config.yaml
n_kv_head: 4
head_dim: 64
vocab_size: 32000
rope_fraction: 1.0
bias: "none"
init: "uniform"
init_std_down: 0.00328
optimizer: "muon_variant"
lr: 0.0179
weight_decay: 0.014
lr_head: 0.00636
decay_shape: "pow"
batch_tokens: 131072
seq_len: 1024
MLP neurons of a small language model. Each row is named by its layer, matrix (gate and up: input weights) and neuron, and shows model dimensions 256-351. Each number is 50 + 12 x the weight over its row's rms, rounded and kept within 0 to 99. A neuron's up and down rows have the sign that makes its largest values positive.
After each neuron's rows, "fires on" lists the tokens most often at its 100 highest values on Wikipedia text that the model never trained on. A number after a token or word is its count.

L3.gate15:61 54 56 65 46 51 27 59 17 70 42 56 50 38 67 43 35 55 40 72 36 38 46 39 22 57 60 54 52 60 63 74 33 54 43 24 38 36 67 52 76 43 54 46 38 67 54 60 77 75 56 40 51 61 32 84 48 37 56 46 50 58 60 49 66 38 49 52 53 32 69 56 46 34 50 43 53 72 44 51 47 51 46 54 84 42 54 35 48 33 47 39 58 49 40 38
L3.up15:51 55 44 66 65 55 46 62 43 48 47 40 44 35 61 49 47 51 66 46 40 23 41 53 38 62 45 34 49 53 44 63 34 48 68 28 45 61 50 68 67 46 53 45 43 58 64 68 56 59 30 67 56 59 29 52 47 35 58 61 55 55 70 31 68 41 45 61 55 17 54 48 52 54 54 39 62 50 52 43 46 76 39 62 65 44 49 54 36 50 46 34 46 38 52 34
fires on: "," 39, "′" 11

L9.gate527:49 58 62 53 39 51 51 61 29 49 42 24 48 49 48 36 30 50 60 50 47 38 63 54 66 42 32 35 27 73 47 53 34 56 38 53 41 72 49 47 64 32 52 58 63 31 72 70 16 66 36 34 59 45 34 42 63 51 64 45 39 66 46 52 45 44 61 38 56 42 52 47 55 51 31 38 64 46 63 39 43 52 54 38 45 38 50 78 58 55 45 58 34 62 53 23
L9.up527:65 60 59 40 57 41 30 42 47 55 72 38 53 47 50 66 65 42 51 65 49 53 34 48 54 32 69 36 56 36 45 49 45 47 22 45 39 68 55 67 41 53 38 51 52 44 47 32 69 47 55 50 61 26 61 51 44 42 48 33 59 63 52 41 53 45 61 51 33 70 53 57 36 48 55 61 59 50 77 36 20 48 37 62 45 55 51 30 49 36 43 57 51 65 52 39
fires on: " " 100

L8.gate484:49 36 49 48 54 53 54 39 55 62 43 62 51 35 56 56 50 22 76 48 59 51 36 38 63 44 39 52 66 51 42 53 76 42 53 45 31 75 55 38 73 46 51 34 55 51 72 62 59 49 35 56 47 21 51 46 51 31 66 51 54 66 30 40 54 49 54 43 56 31 65 46 53 44 28 45 36 54 54 27 38 64 28 33 59 47 51 52 75 52 52 65 29 45 49 49
L8.up484:48 69 37 71 61 51 54 47 64 50 37 59 70 54 44 54 47 48 43 55 60 51 49 57 52 42 47 58 39 53 51 53 39 63 42 64 25 47 48 60 28 65 48 31 48 26 42 31 59 62 54 57 68 47 57 66 49 56 54 71 34 48 57 51 50 62 65 56 53 58 55 36 51 59 59 30 37 52 54 24 35 47 52 65 35 40 51 48 64 48 45 50 64 66 55 38
fires on: " " 100

L4.gate741:56 40 49 73 26 56 71 50 87 55 40 52 47 57 21 49 57 59 78 33 44 43 61 50 46 48 46 49 34 28 46 57 35 64 51 64 74 39 61 47 45 35 35 58 49 45 55 57 46 57 64 58 65 62 58 63 65 46 66 58 46 53 79 54 69 61 46 55 68 45 34 71 35 48 54 44 32 64 55 52 54 43 55 49 21 40 50 53 51 42 61 44 33 40 68 69
L4.up741:47 61 58 68 63 55 35 56 58 72 58 45 44 60 58 53 68 60 52 66 45 55 48 72 57 62 45 42 63 51 53 50 38 39 54 51 38 52 76 38 66 31 62 56 68 55 62 49 70 81 63 65 64 45 56 48 52 44 33 76 52 43 45 63 51 69 53 50 39 45 59 63 62 83 55 32 50 70 57 42 39 62 36 43 35 63 25 71 60 44 54 47 58 49 37 68
fires on: " |" 46, "|" 29, " Team" 13, "th" 4

L4.gate550:63 68 46 57 39 53 50 60 47 59 56 52 48 48 70 39 42 37 76 70 62 54 47 39 25 47 54 48 37 52 28 64 39 47 45 24 50 46 46 57 60 59 65 41 33 52 51 69 51 44 53 25 50 77 42 57 32 42 48 43 50 50 50 37 71 63 48 53 65 30 62 42 49 42 39 45 75 58 58 50 49 47 49 55 53 46 40 56 47 69 37 47 50 41 52 57
L4.up550:67 70 49 42 27 57 58 60 53 46 53 65 38 56 47 43 57 64 57 47 68 37 33 46 34 58 48 60 47 50 42 43 31 54 50 24 46 54 72 44 63 54 58 38 28 54 48 64 29 53 52 35 51 60 31 53 60 48 77 38 36 26 34 61 53 58 40 60 51 15 46 53 56 37 65 39 43 45 65 26 64 58 37 73 40 37 38 59 37 61 34 54 40 45 52 55
fires on: "," 95

L3.gate309:23 29 49 53 44 56 59 32 75 45 62 67 57 35 42 47 56 33 44 47 58 53 47 45 18 52 48 31 50 50 56 66 37 51 57 55 50 30 55 46 64 64 60 72 31 44 54 50 33 61 39 20 41 40 42 55 56 64 41 45 57 39 60 51 48 38 64 54 51 42 41 56 53 55 49 60 60 30 33 55 34 51 55 60 52 47 65 58 41 48 37 51 63 48 37 80
L3.up309:53 44 49 50 46 55 50 50 63 45 59 56 61 34 55 49 28 49 47 41 50 64 42 58 35 54 33 58 52 40 37 59 32 45 53 65 43 48 61 52 44 56 54 58 25 45 47 53 40 46 31 25 56 54 13 53 49 36 53 49 50 55 60 66 63 29 56 57 64 37 39 43 57 52 62 57 47 54 57 49 36 36 54 47 59 68 44 51 50 41 45 39 68 48 67 38
fires on: " 2" 75, " 3" 20, " 4" 4

L9.gate942:54 52 53 58 82 73 61 56 67 64 55 54 54 53 63 35 55 42 44 49 48 15 58 53 35 63 45 37 69 68 35 47 30 26 49 27 41 40 43 59 50 31 62 61 59 46 52 64 52 45 51 54 68 36 58 35 52 64 55 48 45 62 70 49 50 56 36 71 46 48 44 60 31 44 67 63 65 58 60 41 43 68 54 43 41 58 57 49 52 40 84 40 51 41 59 52
L9.up942:57 65 51 62 47 83 42 45 52 75 52 38 40 62 59 48 56 35 47 31 67 34 37 39 48 63 48 53 53 63 35 49 31 34 55 59 63 39 55 60 30 50 54 46 61 50 34 59 44 64 38 41 40 51 64 43 48 52 46 29 72 55 53 43 63 62 45 62 46 66 54 47 58 40 68 58 48 36 40 28 51 54 63 72 59 37 48 31 37 41 40 52 49 54 57 44
fires on: "\n" 100

L2.gate999:52 47 34 41 39 67 27 37 47 43 50 54 54 41 62 36 43 53 52 39 58 30 57 45 45 51 63 38 59 52 53 68 43 55 46 31 58 58 45 45 73 56 46 55 56 45 40 51 40 51 39 18 60 59 64 39 46 47 71 46 55 55 52 55 41 35 50 41 64 59 40 44 55 68 48 52 67 33 38 32 25 26 30 72 46 48 51 69 38 47 62 40 45 60 41 40
L2.up999:47 34 48 50 71 49 33 54 51 64 48 52 39 54 48 52 28 51 47 50 68 55 43 43 58 46 43 51 49 68 28 49 40 33 45 56 21 68 50 45 62 57 54 60 33 39 55 56 35 55 38 49 39 45 42 54 65 52 63 31 40 59 51 72 70 34 44 51 54 47 35 47 47 58 80 52 37 58 20 50 51 43 50 45 37 44 68 54 66 47 47 43 50 50 61 39
fires on: " 3" 72, " County" 9

L10.gate753:40 60 57 58 16 70 37 63 50 57 67 50 59 46 36 54 46 51 50 52 48 72 50 30 45 54 38 57 51 60 28 51 56 42 47 32 36 48 57 50 43 34 42 36 39 38 65 70 88 30 49 40 68 41 48 47 60 53 36 57 54 50 46 58 54 38 59 24 62 38 50 75 59 61 60 46 45 62 41 33 54 62 52 39 45 57 50 41 50 58 63 55 45 53 72 42
L10.up753:47 57 50 58 25 47 50 42 48 42 47 44 47 58 62 48 48 56 69 68 39 71 18 34 46 63 49 51 49 69 35 65 42 39 48 55 44 58 48 33 77 64 39 50 49 37 52 61 52 57 43 43 68 55 60 68 65 61 70 69 33 63 69 46 56 59 61 57 67 47 61 42 55 55 64 74 30 49 42 28 60 57 69 45 62 49 60 52 78 46 42 38 69 65 48 41
fires on: " " 96

L9.gate270:39 44 56 55 42 54 51 58 41 54 59 61 70 58 65 58 31 50 56 34 56 49 34 55 45 49 49 73 53 49 41 59 53 39 57 58 65 49 69 31 37 68 47 42 66 48 64 50 45 35 30 50 59 59 64 35 43 34 62 38 77 60 47 29 60 50 40 60 43 23 56 50 62 43 43 52 47 83 43 55 47 50 45 39 65 58 57 50 91 45 65 22 50 52 36 54
L9.up270:43 57 34 39 70 38 68 38 64 36 46 35 37 47 60 67 29 43 62 41 54 52 55 67 40 43 47 46 45 51 50 29 48 40 44 66 50 43 44 65 40 64 55 52 56 22 52 50 29 59 40 56 45 58 60 37 61 25 69 67 51 39 50 87 75 33 47 65 54 56 63 47 55 50 68 31 39 69 32 57 35 58 58 32 58 72 48 58 56 51 41 44 49 35 41 48
fires on: " (" 57, " " 13, "\n" 10, " Democrats" 4

L9.gate728:41 43 52 50 52 41 40 57 43 50 45 49 53 45 33 54 34 74 41 24 55 55 65 54 24 59 36 52 64 44 58 44 67 56 46 53 54 52 77 65 70 51 44 48 46 50 46 76 43 66 24 49 54 59 51 36 79 63 51 36 64 46 55 56 41 41 40 56 48 36 49 63 82 60 67 49 56 35 26 35 61 58 53 41 53 63 56 83 51 50 49 29 49 49 46 54
L9.up728:49 51 49 59 31 42 55 42 33 53 59 31 51 53 40 46 57 62 36 24 39 40 60 60 44 55 50 38 48 26 59 42 69 38 47 63 42 29 68 46 45 34 39 63 41 47 51 62 16 58 37 47 52 62 52 36 47 60 44 54 48 47 55 72 46 54 30 35 30 49 39 52 67 60 68 55 51 46 48 60 26 52 55 50 36 56 52 69 54 21 54 54 61 51 28 47
fires on: " of" 24, " in" 21, " |" 9, " to" 6, " and" 5

L10.gate107:65 51 47 64 45 41 50 39 42 69 39 38 26 24 43 47 55 47 62 42 60 58 64 57 56 55 52 48 58 65 61 53 54 34 49 41 61 62 78 64 51 23 40 54 42 56 41 53 25 46 48 56 52 65 45 25 55 51 27 46 37 39 34 62 32 44 51 44 76 55 59 47 45 59 59 54 59 36 52 39 43 67 46 47 45 52 61 62 69 36 52 36 42 61 49 61
L10.up107:54 55 40 33 46 40 37 47 23 27 70 60 39 50 58 44 26 72 45 42 44 56 50 55 48 54 43 56 72 53 59 44 40 44 43 13 64 39 73 37 63 27 39 29 57 55 55 46 29 57 72 25 59 59 63 56 64 58 40 48 43 39 57 51 38 54 37 52 38 52 44 38 60 64 57 69 57 65 63 64 38 62 45 59 43 63 50 51 57 30 50 34 54 33 43 52
fires on: " |" 42, " at" 18, " the" 6, " of" 4

L10.gate249:30 53 36 35 54 45 63 40 57 70 47 51 53 54 49 49 12 53 68 51 73 80 60 53 48 42 49 56 51 47 42 31 49 40 55 58 61 48 54 72 50 42 46 45 52 41 48 71 38 56 54 27 50 27 33 28 54 52 70 62 68 46 43 52 29 64 54 77 38 39 67 52 65 81 63 55 53 47 47 52 55 61 46 44 57 59 30 66 42 41 56 56 79 54 45 39
L10.up249:53 37 46 64 28 52 52 48 46 40 35 61 67 59 34 56 52 50 32 19 59 44 37 48 42 41 45 58 52 32 55 49 56 56 37 64 63 53 36 51 42 57 53 60 56 63 63 57 35 41 47 40 41 64 45 41 69 41 54 47 47 55 55 31 27 60 30 63 44 36 61 48 54 72 30 24 36 52 56 48 48 63 55 33 37 54 52 94 61 30 53 53 48 37 55 63
fires on: " in" 42, " of" 30, " from" 4

L4.gate1000:29 36 47 67 49 42 62 56 59 58 62 44 41 63 31 30 61 36 51 52 35 78 46 43 66 43 63 64 41 35 39 52 55 33 41 39 52 53 41 58 60 66 40 50 42 47 55 44 32 40 46 38 58 57 35 39 44 56 39 61 43 61 59 38 49 55 48 42 75 47 40 56 55 73 64 38 53 63 72 55 52 53 58 53 41 36 40 60 46 31 47 68 60 44 66 59
L4.up1000:52 54 43 59 56 42 57 52 60 38 65 45 53 60 58 31 60 37 46 56 47 49 65 35 63 47 38 46 49 45 36 56 65 40 46 49 56 42 62 29 42 64 34 44 66 48 48 54 54 46 39 28 57 41 59 48 38 58 64 48 53 43 55 60 46 69 37 36 49 51 42 69 56 68 59 31 49 57 61 47 65 43 43 30 39 34 27 45 31 37 52 67 53 65 58 65
fires on: "|" 69, " |" 31

L8.gate855:52 63 22 53 36 54 38 42 70 58 49 58 57 58 56 51 52 43 49 46 53 51 38 57 35 50 30 44 42 33 58 45 21 42 59 36 67 40 47 32 45 50 46 39 43 38 25 50 58 27 64 23 40 55 67 35 89 62 63 36 67 51 49 55 17 52 30 37 72 30 39 54 50 36 44 82 60 52 60 43 47 56 59 45 41 57 52 51 41 53 38 53 41 59 44 47
L8.up855:42 61 60 58 41 52 29 62 30 49 71 80 76 54 64 55 41 27 52 37 34 58 70 56 41 63 26 37 54 85 47 57 57 49 58 70 49 57 35 55 39 48 42 48 32 29 54 41 62 54 50 54 43 43 38 64 54 30 52 31 46 63 52 65 34 55 61 27 67 32 38 43 52 58 35 46 42 69 38 36 49 66 59 50 44 54 61 46 68 40 60 53 50 57 58 40
fires on: " 3" 21, " 4" 11, " 1" 11, " 7" 8, " " 8, " 6" 7